Weights of a small GPT-style language model, trained from scratch on English Wikipedia: width 192, 6 heads of 32 (1 for keys and values).
MLP neurons of a small language model. Each row is named by its layer, matrix (gate and up: input weights) and neuron, and shows model dimensions 16-143. Each number is 128 + 32 x the weight over its row's rms, rounded and kept within 0 to 255. A neuron's up and down rows have the sign that makes its largest values positive.
After each neuron's rows, "fires on" lists the tokens most often at its 100 highest values on Wikipedia text that the model never trained on.

L12.gate114 [150 116  82 129 186 138 129 111 137  72 106 130 138 114 114 174 152  62 148  67 130 162 126 192 103 178 155 181 113 105 132 133  94 100 138  60 144 199 137 135 129 126 221  85 135 124  98 115 102 137 114  80  89  96  70 139 172  62  77 132 144 112 111  96 156 129 100 186 130 118 174 109 136 121 100 114 109  86 139 109 121 149 148 122 139 151 106 102 179  98 149 127 100  72 123  75 109 148  94 121 114  93  45  97 132  89 130  92 115 104 110  92 153  88 149 101 136 129 121 164 171 136 136 145 140 111 140  80]
L12.up114 [151 176 135 132 141 115 121 157 159 149 136 110  87 138 150 197 155 101 178 200  83  90 127 139 122 101 147 146 117 125 183 118 121  98 109  78 105 113 115 139 102 188 110 102 147 199 176 162 164 135  90  98 144 117 122 139 136 108 115 122 127 130 130 109 131 137 134 138 185 111 150 156 145 151 142 154  64  61 140 132 117 131 178 119 125 161 133 133 174 148  86 101 147 109 113 124 139 103 154  47 151 126 179 169  97 166 136 126  85 115 115 170 186 179 183  94 149 125 144 103 104 118 140 184 167 141 112 136]
fires on: "ed", "s", "ing", "id", "es", "ated"

L12.gate117 [103 162  99 115 147 102 106 117 120 163 175 127 156 142 176 108 140 143 122 117 159 187 115 143 149 127 119  57 127 138 163  81 135  81 100  87 141 130 144 117 189 162 161 113 169 190 152 123 107 162 131 124  70 154  91  95 185 128 122 170 152 175 192 101 175 167 121 125 130  70  97 161 137 126  34 189 149 108 191 115  96  88 166  79 183 136 103 101  87 118 155 107 129 150  91 125 178 121 116 168 114 117 128 142  87 138 141  89  65 190 176 126 116 130  92  91 178  44 143 133 158 139  50 133 154 150 106 110]
L12.up117 [ 79  90 144 169 146 158 131 101 145 127 160 102 144 155 148 155  57  66 144 132 105  99  84  97 130 138 135 116 197 164  74 153 197 144 154 109 122  65 158 151 104 166 176 125 187 156 136 116  90 132 109 127 103  77 143 122  75 169 125 132 117 153 208 130 114 110  77 126  96 172 206 122  95 205 143 124 140 137 118 119 147 134 114 112 158 119 146 184 114 121 120 109 127 111 133 157 132  72 213 157 123 136  74 127 117 123 160 116 115 161 160 146  93  65 137 157 131 140  93 130 124 122 151 137 136  80 123 135]
fires on: "in", "n", "un", "en"

L12.gate105 [104 179 110 113 106 124 112 108 122 143 116 123 142  90 108 165 102 136 137 177 126 128 187  99 145 101  95 134 123 154 122 127 111 124 128 161 117  79  99  99 108 135 109 132 122 127 134  91 194 162 142  85 178 133 152 125 186 129 139 149 160 162 128 101 121 166 100  66 135  71 210 121 132 150 137 111  92 136 137 154 112 182 131 129 150  96  60 120 117  97  86 157  90 171 123 164 146 110 138 144 112 107 125 147  87 105 176 189 142 145 111 204 152 129 130  65 173  96  72 107 212 164  91 125 160  94 120 125]
L12.up105 [163 126 123 115 147 192 137  99 111 166 131 100 145  88  49 156 115 113  63 143 154 156 148  87 109 160 134 106 126 109 134 140 125  93 107 113 105 180 174  60 120 127 147 126 167  95 252 174 108 126 112 149 135 127 156 109  80 130  53 162 144 180 175  82 174 102 150 148 195 163 157 120 101 126 147 161 144 104 119 172 108 100  61 177 158  94 152 178 168 139  81  91  95 110 119  95 105 150 164 111 104  90 110 129 128 111 110 116 155 137 148 121  99 161 156 121 108 165 137 118 145 169 159  80 102  98  78 154]
fires on: "st", "c", "p", "b", "ver", " c"

L12.gate69 [ 64 121 117 145  91 122 155 120  91 146 130  91 146  98  97 169  91 212 144  68 180 129 170 117  90 106 144 141  94 109 113 143 136 169 162 126 113 145 206 126 128 120 117 102 127 111 116 114 157 180 110 112 102  97 121 141 109 172  78 125  86 163  97 153 117 135 107 149 164 126 164  91 149 136  92 186  60 137 150 140 114 174 127 140  93 149 139 114 149  83 147 173 130  88 103 104 148  99 120 140 151 127 144  81 183  64 167 164 167 124 105 171 183 109 160 126 117 148  98  95 159 210  81  87 115  88 102 140]
L12.up69 [137 140 182  94 128 103 171  80 156  59 125 107 129 128 121  91 116 184 116 167 157 132 116 150 143 159 180 180 144  87  78 122 142 160 113 106 106 125 121 158 129 125 186 120 133  93 166 124 111 106 180 124 131  85 153  82 189  43 149 111 162 151  87 121  64  62  83 177 110 160 117  73 127  93 209 102 143 169 122 197 187 116 180  91 127 128 125  89 113  93 124 182 141 137 120 157 149 178  75 158 120 108 120 106  73 126 120  91 134 142 146 170 133 101 148  81 165 183  91 148 121 122 197  75  78 127 107 106]
fires on: "c", "p", "g", "f", " C", "d"

L12.gate106 [119  97 144 121 126 188 138 129  73 129 179  87 135  94 105 171 125 117 176 147  83 106 182 113 138 104 187 151  82  86 141  95 153 154  71  76 134 142 155 141  82 107  73 108 117 120 113 104 122  97 111  73 136 114  82 151 157 122 176 168 138 204 129 160 119  89 128 176  92 134  93 139 131  86  91 128 120 147 197 185 123 112 127 115 122  75  71 110  92  84  78 125 172 124  93 142 112  93 155 115 104 107 157 116 151 144 122 141 176 135 111 134  39 100 129 165 217 126  87  82 111 132 125  92 130 123 137 132]
L12.up106 [123 135  74 111 116 174 136 107 118 110 165  84 131 144 149  39 161  88 200 171 108 115 121 126 173 152  76 109 127 164  51 107 124 180 144  92 137  94 104  87 129  85 121 114 157 149 117  80 154 132 140 143 237 161  81 165 144  97 123 134  91 180 114 137 142 159 119 101 110 140 128 121 138 126 164  88 128  93 166 142 133 143 152 159  49 104 107 135 141 145 134  86 113 127  81 147 119 134 168  92 110 103 117 111 147 169 164 107 101 159 140 106 155 148 186  99  92 113  91 171 173 205  56 130 163  60 163 154]
fires on: "is", "s", "am", "z", "us"

L11.gate129 [129 131 113 128 114 141 113 178 146 121 161 152 149 104  94  73 113 185 128 108 116  97 136  91  97 114 151 111 187 126 145  79 111  74 128 163 117 152 112  80  91  28 164 145  92 131  87  90 102  98 132 128  75 104 166 129 168 121 158 200 195 139 137 124 153 138 158 126 114 143 163  97 142 161 181 138 128 150 112 204 102  89 118  47 118 143 143 146 107 116 165 147  75 111 148 120 121 124 153 113 161 139 106 139  90 166 143  82  95 184 123  55  91 103  95  97 156 146 132 132 130 145 113  96 156 117 185  92]
L11.up129 [139 131 146  82 173 141 138 134 125  65 141 176 162 115 126  99 136  97 129 102  16 171 175 207 139  77 174 128 166  93 103 114 128 134 178 178 180 118  84 103 133  83 122 140 122  74 172 109 158  76 116  80 108 118 154 115 116 130 167  94 181  87 163  75 117 120 100 159 133 167 161 112 187 167 128 142 121 151 118 131 184 123 153 140 130 127 124 121 102 117 162 172  89  96 122 125 122 104 152  81 123 105  89 109 128 115 131 123 171 193 105  57 130 197 127 111 147 105 160  57 119 107 116 151 174  62 155 127]
fires on: " d", "y", "le", "al", "s", "re"

L8.gate0 [150 108 163 121 164 120 105 120 204 112 114 118 117 150  90 110 123 116 102  93  36  91 189 156 144  70 172 112 150 142 114  81  96 122 174  89 174 148 136  80  99 128  76 162 109 183  94 102 113 122 151 155 119  87 139 164 133 137 112  85 133  74 109  52 140 136 173 135 195 127 129  89 130  76  98 114 163 146 140 142 155 134  87 166 121 127 146 134  42  78 146 160 134 174 135 128 131 159 102 163 126 112  99 144 143  93  93  89 150 127 109 158 160 139 124 149 118 106 125 142 132 167 140 147 166 185 146 125]
L8.up0 [124 145 121 110 134 146 145 108 162 104 111 127  89 108 186 168 168 126 136 156 140 125 103 163 106 191 132 161 154 136 154  81 120 133 141 154 149 110  77 141 164 148  77  90  93  83 161  66  98  95 197 150 135 136 173 158  79 137 154  87  56  71  87 159 130 100  73 110 103 116 114 116 110 135 127 147 160 160 159  98 100 149 151  86 127 112  96 179  91 167 127 162  91 102 233 118 137 135 131 103 132  66 122  53 159 146  71  63 138 167 113 103  62 187  92  94 185 140 131 128 148 195 116 133 139 117 129 135]
fires on: "le", " |", "re", "or", "w"

L3.gate86 [132 122 126 135 110 153 107 102 133 140 174 137 115 107 104 179 178  79 101 154 112  94 137 109 135 127 149 128 158  82  82 127 115  80 156 118 138  72 127 125 176 165 163 204 143 201 152 137 101 125 128 118 126 146 148 164 117 127 152 140 107  84 117 145 111 158 149 136 134 137  91 150 124 185 171  82 162 134 141 143 155  95 116  95 132 124 196 176 107 124 103 146 130  86 101 101  87 146 144 134 139  66  98  91  68 191 139 105 112 101 126 174 117 171  88  93 161 149 105  98  92 133 133 138 148 183 186  58]
L3.up86 [188 162 109 117 159 140 131 123 140 117 131 168 105 156 112 149 148 123  71 127 135 136 165  80  89 115 104 143 146 171 160 221 133 146 170 114 152 157  76 181 170  53 172 120 134 133 120 190 155 112 128 153 131 132 132 128 114 135 178 151 110 151  87 117 185 126 153  96 177 131 106 129 239  95 156 139 103 122  96 143 160 104  99 138 159 140 148 163  69 103 139 178 137 115  93 103 126  96 112 138 123 171 110 162 161 133 101  71 106 136 102 150 226 113  99  78 124 190 136 113 118 174 130 121 134  93 157 156]
fires on: "he", "ou", "ag"

L6.gate33 [103 124 191 193 111 177 136 191 126 150  92 140 157  95 128 144  98 126  84 124 163 114  75 117 119 107 139 128  69 129 142 140 149  99  81 123  97  83 116  67 181 118 163 150 211 146 166 145 119  90  87 135  75 104 155 119 124 157 140 101 140 115 161 158  48 148 155  80 150 145 109 151 132 100 109  49 170 141  98 159 135 107 129 153 148 143 133 132  39  94 100 155 135 127 144  82 109  88 101 153 125 106 183 131  73  99  70 164 132 107 123 168 121 157  83 116 101 163  74 132 115 164 184 100 109 106  92 128]
L6.up33 [166 122 129 107 143 135 147 180  97 138 116 183 113 165 190 173 150 168 153 113 131 101  65 116 186 145 128 102 179 149  62 157 148 158 120 122 119 162 176 134 119 125  97 108 147 182 171  84 115 158 159 148 143 135 100 104 175 114 213 129 145  85 115 128 138 129 138  97  99 145 110 163 138  81 124 144 157 122 138 118  76 122 106 165 107 117 134 152 139 120 127 185 105 189  78 110 127 136 149 105 120  91  88 175 109  91 155 122 135 122 143 104 100 148  85 172 179  40 150 161 116  82 111  98 122 155 136 107]
fires on: "ov", "og", "if", "he", "h"

L12.gate65 [ 69 110 114 110 107 159 149 180  41 158 183  92  56 132 102 178 157 141 148 138 163 119 132 112 134  86 135 106 119  94 124 134 107 152 152 120 150  96 195 144 128 128 145 102  91  87  69 116 126 134  72 161 174  81 119 117 244 156 137 155  91 149 156 153 142  99 104 160 142 113  89 131  85 114 150 155 144 131 106 148 139  94 131 194 151 116 124  88 127 105 142 189 135 144  87  92 168  86 129 133 127 125 129  72 182 158 167  91  81 184 101 180 119 126 135 153  97  69  93  75 140  92 112 155 128  56 149 190]
L12.up65 [111 214  97 120 130 149 114 187 157  78 152 132 153 157 106  85  52 116 129 161 137 166 117  74 187 125  84 124 133 114 126 122 151 176 128  80 137 120 132 141  96 137 146  98 118 144 166 125 126  99 139 122 117 119  79 135  97 102 148 144 100 145 157 122 109 101 142 138 170 132 138 114 147 155 116 112 132 170 137 146 185 155  98  81 154 154 113 128 127 161 177 132 128 126  50 197  85 146 140 182 148  75 140 106  92 113 156 111 145  89 109 133 188 119 164 120 216 141  92 136 118  89  98 154 152  90 131 126]
fires on: "am", "g", "m"

L7.gate63 [127 133 132 135 113 141 171 126 111 150 130 186 103 140  99  96 102 114 123 141 116 171 142  72 125 118 176 167 137 120 154  61  68 102 114 163 105 124  96 134 193 112 148  60 112 109 158  81 149 126 107  95  87 100 118 127  91 166  27 147 132 164 177  86 108 194 145 133 102  85 172 141  94 122 147  94 196 123  79 159  75 108 142 146 132  93  49  64 135 119 181 158 127 139 143 155 117 141  67 162 194  96  99 103  87  71 176 102 154 133 110 193 135 135 110  84 124 147 107 151 159 121  88 137 146 140 144 136]
L7.up63 [124 120 136 140 130 150 131  46 171 162 132 141  70 135 128 137  90 123 148  97 161 115  57 130 141 124 107 129 102 123 127 138 153 108 160  84 108 195 138 126 179 139 189 154 119 126 127 166 142  95 100 104 139 101  86  57 119 133  93 121 111 135 166 201  64 198 164  87 152 134 168 128 152 138 144 151 178  95 188 165 184  96 126 129 143 143 148 110 115 179 135 132 155 105 155 116 125 180 102  66 110 161 117  75 126 120  74 155 119 139 165 157 103 142 160 188 115 125 145 181 109 129 135 130 112 136 148 175]
fires on: "p", "ction", "ip", "ion", "b", "k"

L12.gate152 [150  74 149 147  75 111 173  92 101 164 152 152 103  70 117 122 166 145 143  99 105 145 149 110 131 151 112 127 168 165 176 149 139 113 115 102 143  88  80  98 118 147 133 170 113 169  91 172 152 167 109 165 107 167 142 121 122 133  87  90 115 159  50 143  99 162 100 151 120  99 111 172 178 161 135 132 127 117  73 146 138 143 135  49 129 124 167 165 103 121 162 112  88 149  91 140  56  76 188 157 117 104 157 127 191 161 106 121 141 183 120 104 106 130  65 150 141 135 132  46 133 149 116  94 132 124 148 131]
L12.up152 [127 135 131 101 134 100 185 115 113 109 155 181 194 138 206 142  90  95 106 125 125  93 138 140  90 119  44 158 177 101 157 105 113 141 165 179  96  95 152 148  70 107 125 131 150 136 150 184 149 104 122 116 101 136 103 175 119 201  82 105 132 121 151 166 157 147 138 136  84  62 114  73 130 131 122  93 152  89 104  73 177 135  69  84 137 103 171 177 138 160 101 119 121 134 118 103  62 115 137 200 113  44 117  94  95 163  72  78  91 111 139 124 120 101 135 119 136 175 123 106 152 125 208 108 115 123 160 168]
fires on: " m"

L7.gate17 [166 150  87 174 154 162 119 109 110 129  93  67 117 121 113  86 108 134 150 142 128 124 141 130 142 133 118 153 153  80 119 140 129 104 144 122  69  85 178 136  93 118 145 160 137 155 153  82 114 152 155 123 121  94 139 115 114 122 134 125 115 137 187 178  97 104 110 131  94  95  67 174 104 134 210 106 153 166 161 200  91  82  76 130 102 155 140  56 133 130 165  91  82 138 158  77 177  82  99 138 124 171 117 196 200 132 134 165 192  91 109 101 160 138 172  65  67 101 130 146 119  77 161 133  61 149 139  93]
L7.up17 [179 110  90 146 134 159 166  68 149 119 128 126 101  78 145 157 137 122 142  82  88  87 114 116 118 137 120 168 146  95 122 141 120 123 175 133 155 101  48 117 161 153 104 121 124  59 149  81 106 122 173 131 103 136  76  85 120 105  93 146 119  84 114 103 151  64  72 140 164  88 135 115  93 107 127 143 171 151 123 152  78 143  41 105 118 167  88 170  82 119  73 152 124 209 127 102 126 154 165 198 169 196  65 132 182 140 123  75 173  77 128 160  96 165 103 100 134 103  98 131  99 135 153 132 128  76 132 109]
fires on: " St", "st", "t", " st"

L6.gate13 [139 109  50 103  84 150 103  97 146 150 106 160  70 164 125 162 104 135 139 123 129 170 120 154 116 156  51 153 201 122 116 124 151 153 126 184 115  95 155 134 185 174 113 135  85  93 138 143 128 105  69 124 132 144 174 133  84  79  86 159 179 133  98 142 113 136 163 160 108 155 123 149 143 186 111 195 150 118 101 130  68 123 145 144 104 102 209  81 174 125 168 123 106  81 110 103 175 151 114  84 122 173 162 146 134 111 114 127 128 118 152 107 187  88 117 118  91 108  99 143 141 187 184 145 136 161 150 107]
L6.up13 [133 151 106 152 179  85  81 101 115 144 145 133 167  64 188  75 174 121 110  97  88 115 152 148 111 147  97 110  97 119 143 114  98 133 160 163 157 143  85 153 131  84 114 179 124 114 123 115 135 125 152 108 141 117 148 116 112 113 123 130 148 161 148 130  90 198 134  92 143 109  99 112 158 150  68 153 117 131 133 238 109 179 170 160  85 149 167 150 139 165 116 136 151  70 145 102 135 132  82 125  78 149 129 177 202 191 138 125 101 145 137 108 104 140  99 142 113  69  39  96 121 120  86 203 128 111 148 101]
fires on: "al", "ur", "el"

L2.gate74 [133  96 133  79 137 151 183 140 110 167 194  95 143  71 156 110 101  89  86 189 134 130 149  90 171 124 123  60 147 117  87 115  79  86 162 153 125 124 206 166 160  63 115 192 149 143 127 141  91 104 177  88 105 118 116 160 102 169 145 119 103 135  97 130 119  96 117 122 130 207 154 138 130 149 157 111 137 145 132 138 172 135 147 155  91 165 146 128  50 142 142 136  54 147 111 108  89 136 178  53 111  71 123 142 104 159 136 152 108 155 153  92 136 121 125  96 163 110 115 141  99 135 137 150 110  92 141  92]
L2.up74 [109 146 101 151 102 165 178 170 172 116 168  87 183  83 114 168 145  98 141 136 128 118 184 171 113 134 145 143 144 178 147 177 180 103 101  87 126 102  91  85 158 155 106 140  87  99 113 120  94  98 151 103 113 141 141 198  99 190 181 144 116 150  99 109  78 191 181  88 141 120 165 160 141 111 108 121 177 102 157 136 158  93 189  96 105 115  79 186 105 126 137 105 187 127 148 129 146 111 146 146 137 126 114  88 104 160 119 123 159 107 173 131 177 113 124 185 152 130  82 112 111 116 116 149 109 112 174 106]
fires on: "d", "ld", "p", "he", "ro"

L8.gate141 [132 176  73 135 142 137 144 145  74  79 163 145 143  99 128 198 123 120 104  86 154 142 109 117 137 128 141 117 169 131  54 126 111 110 174 128 104 144 144 152 131 104 161 135 130 173 202 155 114 138 115 147 139 176 115  97  93 105  72 124 135 141 147 134  98 109  98 159 157  74 121 130 121  95 155 147  86 118  53 179 101 116 115 112 119  84  79 142 164 119 167  94 179 124 118 131 165 148  91  83  72 147  72 171 104 144 121  96 130 136 131 105  63 154 125 135 184 155 108 104 166 146 183  61 108 134 118  91]
L8.up141 [125 141  83 149 148  76 161 108  98  96 107 173 116 133 165 184 141 133 177 137 165 105  87 125 155 126  85 160 134 133 126 112 123 165 130  83 130 119 118 135 111 113 173 114 134 116 141 157 131 173 165 121 160 132 125 144 136  83 139 129 138 103 116 134 123 100  91 118 167 107 107 125 177 149 102  89 112 130  77 137 124  95 153 151 123  87 122 117 106 160 146 110  84 166 134 126 164  87  98 125  91 163 142  63  98 147 180  74 176 170 112 191 173 119 109 220  84  59 135 149 144 142  99 160  43 183 142 184]
fires on: " of", "n", ",", "y", "th", "est"

L8.gate5 [136 133  89 178 110 191 137 209  61 206 150 145 140 129 129  98 108 164 127 120  96 121 112  89 104 102 153 124 116 197 135 107 134 176 157 114 106 119 161 140 138 146  98  84 133 132 150 144 151  99 168 109 161 140 111  88 101  81 100 117  65 149 101 148 144 146 120  95  99  69 124 127 221 172  89 152 110 106 116  97 210 114  54  86 113 132 143 161  98  98 137 131  90 152  88 149 101 216 134 113 163 102  93  99 134 136 102 129 133  99 151 132 177 122 126 169  93 126  61 141 150 111 128 149  78  98  81 112]
L8.up5 [138 128  99  98 151 116 154 137  63  85 111 121 180 134 166 136 143 120 163  58  90  56 113 183 130 133 120 105  92 156 144 120 134 142 155 179 141 126 144 104  82 153 123 116 131 104 129 155 110 121 169 114 109 162 155 125 108  78 128  69 168 132 120 174 141 152  88 132 119 100 139 136 160 189  94 100  84 112  85  97 113 117  73 179 146 128 203 106 151 116 102  67 120 151 129 107 149 178 103  90 113 109 143  65 103 157 107 111 142  83  90  82 154 163 115 141 150 112 132 131 155 149 126  91  71 131  73 113]
fires on: "ov", "ic", "oc", "v", "ri", "ric"

L6.gate159 [146 129  71  72  60 133  99 180 119  68 113  97 139 130 158 192 150 125 157 117 147 104 133 121 139 191 150 127 101 104 134 104  89 146  93 169 104  67 125 115 126 165 153 130 109 108 103 151  84 182 125  96 105 116 157  99 118 143 182  87 144  85 116 121 163 115 134 156  93  88 114  79 103 126 113 126  91 125 181 116 132 176 168 124  98 175 115  92 154 111 138 103 138 106 144 136  74  63  59 137 172 158  88  75  80 103 132 113  98  51 106 145 129 113 103 150 128 124 143  88 116  89 136  69  96 168  98  67]
L6.up159 [184  68 135 118 175  78  38 119 152 157  98  70 104  89 128  96 118 159 190 122 115 169  76 153 173 103 119 167 105 104 196 111 178 121 103 113 115 111 139 129  95 181 112 119  81 109 132 179 127 113 140  74 103 146 128 126  66 183 111 128 111 179 134 120  91  99 102 141 188 110 185 140 113 139 130 132 123  99  76 145 157 173 162 167  96 141  88 164 145 119 116  90 147 127  77 132 115 108 113 141 209 119 101  83 159 131 141 116 165 136 127 124 152  90 135 109 136 157 147 170 132 119 137 151 104 177  78 154]
fires on: "id", "il", "ing", "ot", "is", "ong"

L12.gate60 [ 72  84  92 153 129 130  83 140 150 178 198 165 191  97 112 159 110  71  80 193 101 108 121 145 183 108 118 112 155 107  77 106 110 158 168 145 150  85 199 121  94 164 123 147 154  93 140 101  97 113 124 114 116 175 135 128 113 124  90 155 180  91 172 104  89 122 123 152 147  94  79 113 171 138  92 136 162 145 153 128 123 127  64 109 104 132 146  85  48  85 125 110 116 153 121  98 112 100 116  75 141 107  85 125 123 130 107 117 151 118 133 118 136  95 148 140 130 223 120 140 100 132 127 123 165  94 144 167]
L12.up60 [165 132  52 143 128 114 112 135 183 154  71 152 115 132  97 151 142  83 130 169 147 108 196 119 117  74 146  73 138 174 110 159 171 182 147 116  85  64 139 137 148  84 127 168  72  87 136 126  88  99  91 162 136 143 118 133 116 110  90  91 179 137 102 107 146 126  58  97 110 101 125 141 152  83 123 116 164  95 120 164 153 105 120 128 189 154 166 159 133  67 110 119 180 179  13 148 105 136 153 103 137 133 141  80 120  99 152 150 148 151 161 136  93 112  93 103 131 132 153 138 179 127 148 121 140 183  82 142]
fires on: "t", "=", "P", "v", "ag"

L8.gate67 [139 166  82  90 104 197 116  77 133 150 104 137 129 172 118 167 182  98  58 171 136 115  96 171 108 151 115  85 124 112  96 133 114 225 112 108 208 137 152 109 125 101 105  99  75 141 161 162 105 121 197 146 128 110  70 133 110 155 158 107 121 112 151 130 137  88 162 131 131 137 125 116  93 125 135 133  83 127 140 111 153 129  74  85 111 165 124 169 142  87 138 129 130 172 131 104 151 157 107 162 150 107  61 150  96 128  90 157 146 144 154 106 145 133  88 146  75 132 122 136 179 108 173 154 151  96 218 109]
L8.up67 [ 86 143  53 146 113 114 175 139 160 125 108 118  99  88 108 150 217 119 154  43 144 119 156 106  92 118 116 176 144 113 145 105 117 150 128  35 169 113 119 133 148 152 172 120 102  89  81  98 141 117 164 159 195 136 204 151  91 178 172 150 175 104 119 123 114 145  82 114 123 128 127  84 129 144 153 108 111  85 142  88 132 122 143 124 194 105 129 206 118 101 136 155 114 102 105 135 137 121 114  72 137  95 137 101 129 109 119  93 130 131 146 139 216 141 168 162 183 167 163 117 162 193 109 102  83 157 158 111]
fires on: "or", "ac", "ro", "he", "le", "ic"

L3.gate106 [ 67 113  50 186 101 128 176 111  88 131 123 140 110 108 141 109 136 127 150 178 104 120  90 113 116 152 138 126 125 180 110 117 111 163 158 107  95 123 170 125  93 124 136 142  75 107 123 137 172  88 195 142 129 123 128  77 140 157 119 132  89 180 153 100  64 147 166 128 114 111 111 124 131  74 135 167 100 145  83 137 112 129 102  97  38 111 150 102 126  99 115 123 166 151 115  56  72 201 110 142 155 108 151 166  89  89 154 116 125  89  98 121 160 179 154 110 141 106 120 152 137  87 118 124 102 115 135 145]
L3.up106 [135 133 114  78  79 143 137 122 135 114 137 175 131 151 155 129 104 141 157  89 145  91 142  50  81  63 123 119 196 127 166 121 136 158 157  73 125 151 117 100  86 185 121  47 102 111 118 137  77  92 149 150  90 173 143 182 175 145 154 103 151 125 134 117 116 174 114 154 147 155  84  77 111 144 106 174  93 135 117 177 116 115 109 147 153  82 105 105 175 186  83  68 139 116  94 125 112 131 183 130 120 215 127 120 170 109 147 131 131 141 101  97 170 195 139 146 128 142 176 143  94 201 132 149 181  95  73 119]
fires on: "t", "ov", "et", "ri"

L11.gate23 [185  95  92 152  98 111 106 185  55 106 187 153 166  90 128 100 120 108 178  93 115 108  88 125 152 152 148 113 102  86 100  88 123 109 102 152  79 122 114 138 108  84  93 152 151 176 141 140 190 133 106 137 120 144  94  75 182 162 119 109 125  96 167 113 130 192 191  86 135 126  83 158 139 214 107 112 140 143 166 129 107  90 155  67 122 153 119 146 145 111 127 143 122 120 179 139 127 137 113 104 120  59 104 146 142 118 172 139 123  92 133 151  78  83 143 117 122 111 162 170 124 139 128 164 119 108 159 148]
L11.up23 [122 145 123 187  88 124 105 158  90 146 116 132 102  97 179 138  87 103 104 103 120 124 130 118 119  99 104  87 131  44 111  92 106 163 151 150 146 131 177 126  88 114 148 175 174 174 107  98 115 128  94 186  71  89 105 110  98 145 105 143 121 142 180 182 104 144 188 139 186 136 143  55 130 116 113 151  76 132 140  88 191 155  64  84 140 145 104 124  70 150 117 110 156 121 115 149  94 149 172 127 102  95  51  93 104 157 141  91 104 154  69 159 175 104 167  61 169 179 113 109 180 140 125 150 182  88 114 118]
fires on: "in", "an", "j", "l", "n", "ar"

L4.gate57 [119 147 126  84 136 106 160 122 119 137 104 117 155 110 120 159  94 179 158 197  90  61 176  80 110 161 145  86 116 101 173 100  71  99 122 134 160  95 140 108 133 131 119  99 162  93 123 135  74 135 129 128 129 174 122 123  90 150 169 139 138  83 140 104  85 165  86 147  69 162  79 107 178  68 161 166  65 152 116 153  83 136 141 163 188 145 119  94 127 187 158 117 158  73 122 119  95  89  67 145 109  27  91  86  89 132 107 164 148  91 133 163 132  76 106 166 137 175  63 136 170  53 122 140 104 122 169 179]
L4.up57 [ 83 141 113 130 176 177 134  99 100 165 150 135 150  92 134 124 174 144 184 139 175 154 160 185 155 106 138  70 151 160 110 137 116 169 166 188 128 101 121 127 122 120 147 140 154 137 187 197 146 128 143 123 197 157 107 111 148  79 106  97 147 110 122  97 109 130 123 141  88 166  77 148 126 164  84 149 185 200 123 109 147  86 105 167 170 127 116  99 112  86 126 165  83 116 158 151 118 114 128  90  41 159 135 114 134 148  55 140 148  88 103 115 153  92 133 112 125 139  81  98 155 121 114  86 145 130 108 147]
fires on: "=="

L7.gate73 [151 144 106 143 114 168 119 159  92 150  80 197 112 113 131 118 128 133 122  87 125  97 125 175 103 175 114 190 157 134  87 183 114 169 147 120 139  82 108 139 178 122 140 156 107  46 125 126 148 153 158 130 142 103 167 113 154  89 131 165  93 169 106 204 199 129 140  89  58  77 138 192 100 184 133 124 168 161 116 132 118 105 130 127 143 120 104 150 162 128 139  48 138 126 106 151 158 159 174 113 136 142 114 156 145 144  77 114 103 147 113  44 107 114  98  35 147  99  75 159 161 136  95 193 148  79 159 161]
L7.up73 [111 130 183  95  95 174 107  91 132 174  97 133 165 133 121 133 140 105  77 117 140 117 116 174  67 115 136 147 133  87  77 160 151 110 151 148 109 120 165 165 119  87  94 166  79 140 161 146 134  74 198  90 119 154 136  77  84 127 170 117 176 136 157 128 152 116 100 133 114  95 115 117 122 142 181 115 170 119 116 129 119 105 167 206 178  47 148 181 133 146 101 184 131 172 151 103 162  91  96 132 110 143 136 185  80 148 118 134  60 150 123 144 150 127 155 144 145  90 126 121 170 104 178 163 170  96 190 118]
fires on: "al", "ag", "re", "ur"

L8.gate163 [127 158 117 132 161  89  85 128 116  64  90 209 101 106 134 180 100 174 175 128  85  94  82 123 171 150 111 154 137  86 112 155 143 136 114 112 118 101 103 124 116  73 143 103 144 141  78 128 122 127 176 143 110 139 113  58  57 137  94 168  96 178 153 171  90  91 109  87  95 137 165 124 140  87 128 123 130  60 147 144 129 178 122 103 131 113 112 115  86  52 124 111  79 128 173  56  78 113  72 113 106 115 106 135 151 106 158 124 123  95 148  98 182  93 141 108 128 104  95  80  82 140 180 100 116 180  71 100]
L8.up163 [ 92 119 113 133 215 145 161 114 156 111 101 132 150 129 151 121 188 151 110 115  86 138 126 118 148 153 120 101 149 149 155 165  52 148 111 112 143  91 159 139  87 169 114 143 164 119  55 132 148  87 154 168 104 159 139 108 137 182 112 113  88  27 138  61 175 144  98 117 108  88 146 162 149 124 136 124 177 121 125  82  85 150  66 109 134 149 151 166 108 106 142  59 103 125 144 125 126 158 150 102 146 174 112 198 143 119 181  88  58 202  99  93 120 148 124 182 126 166 171  83  94 137 155 162 115 116  92 134]
fires on: " –", "ver", "st", " st", "t", "g"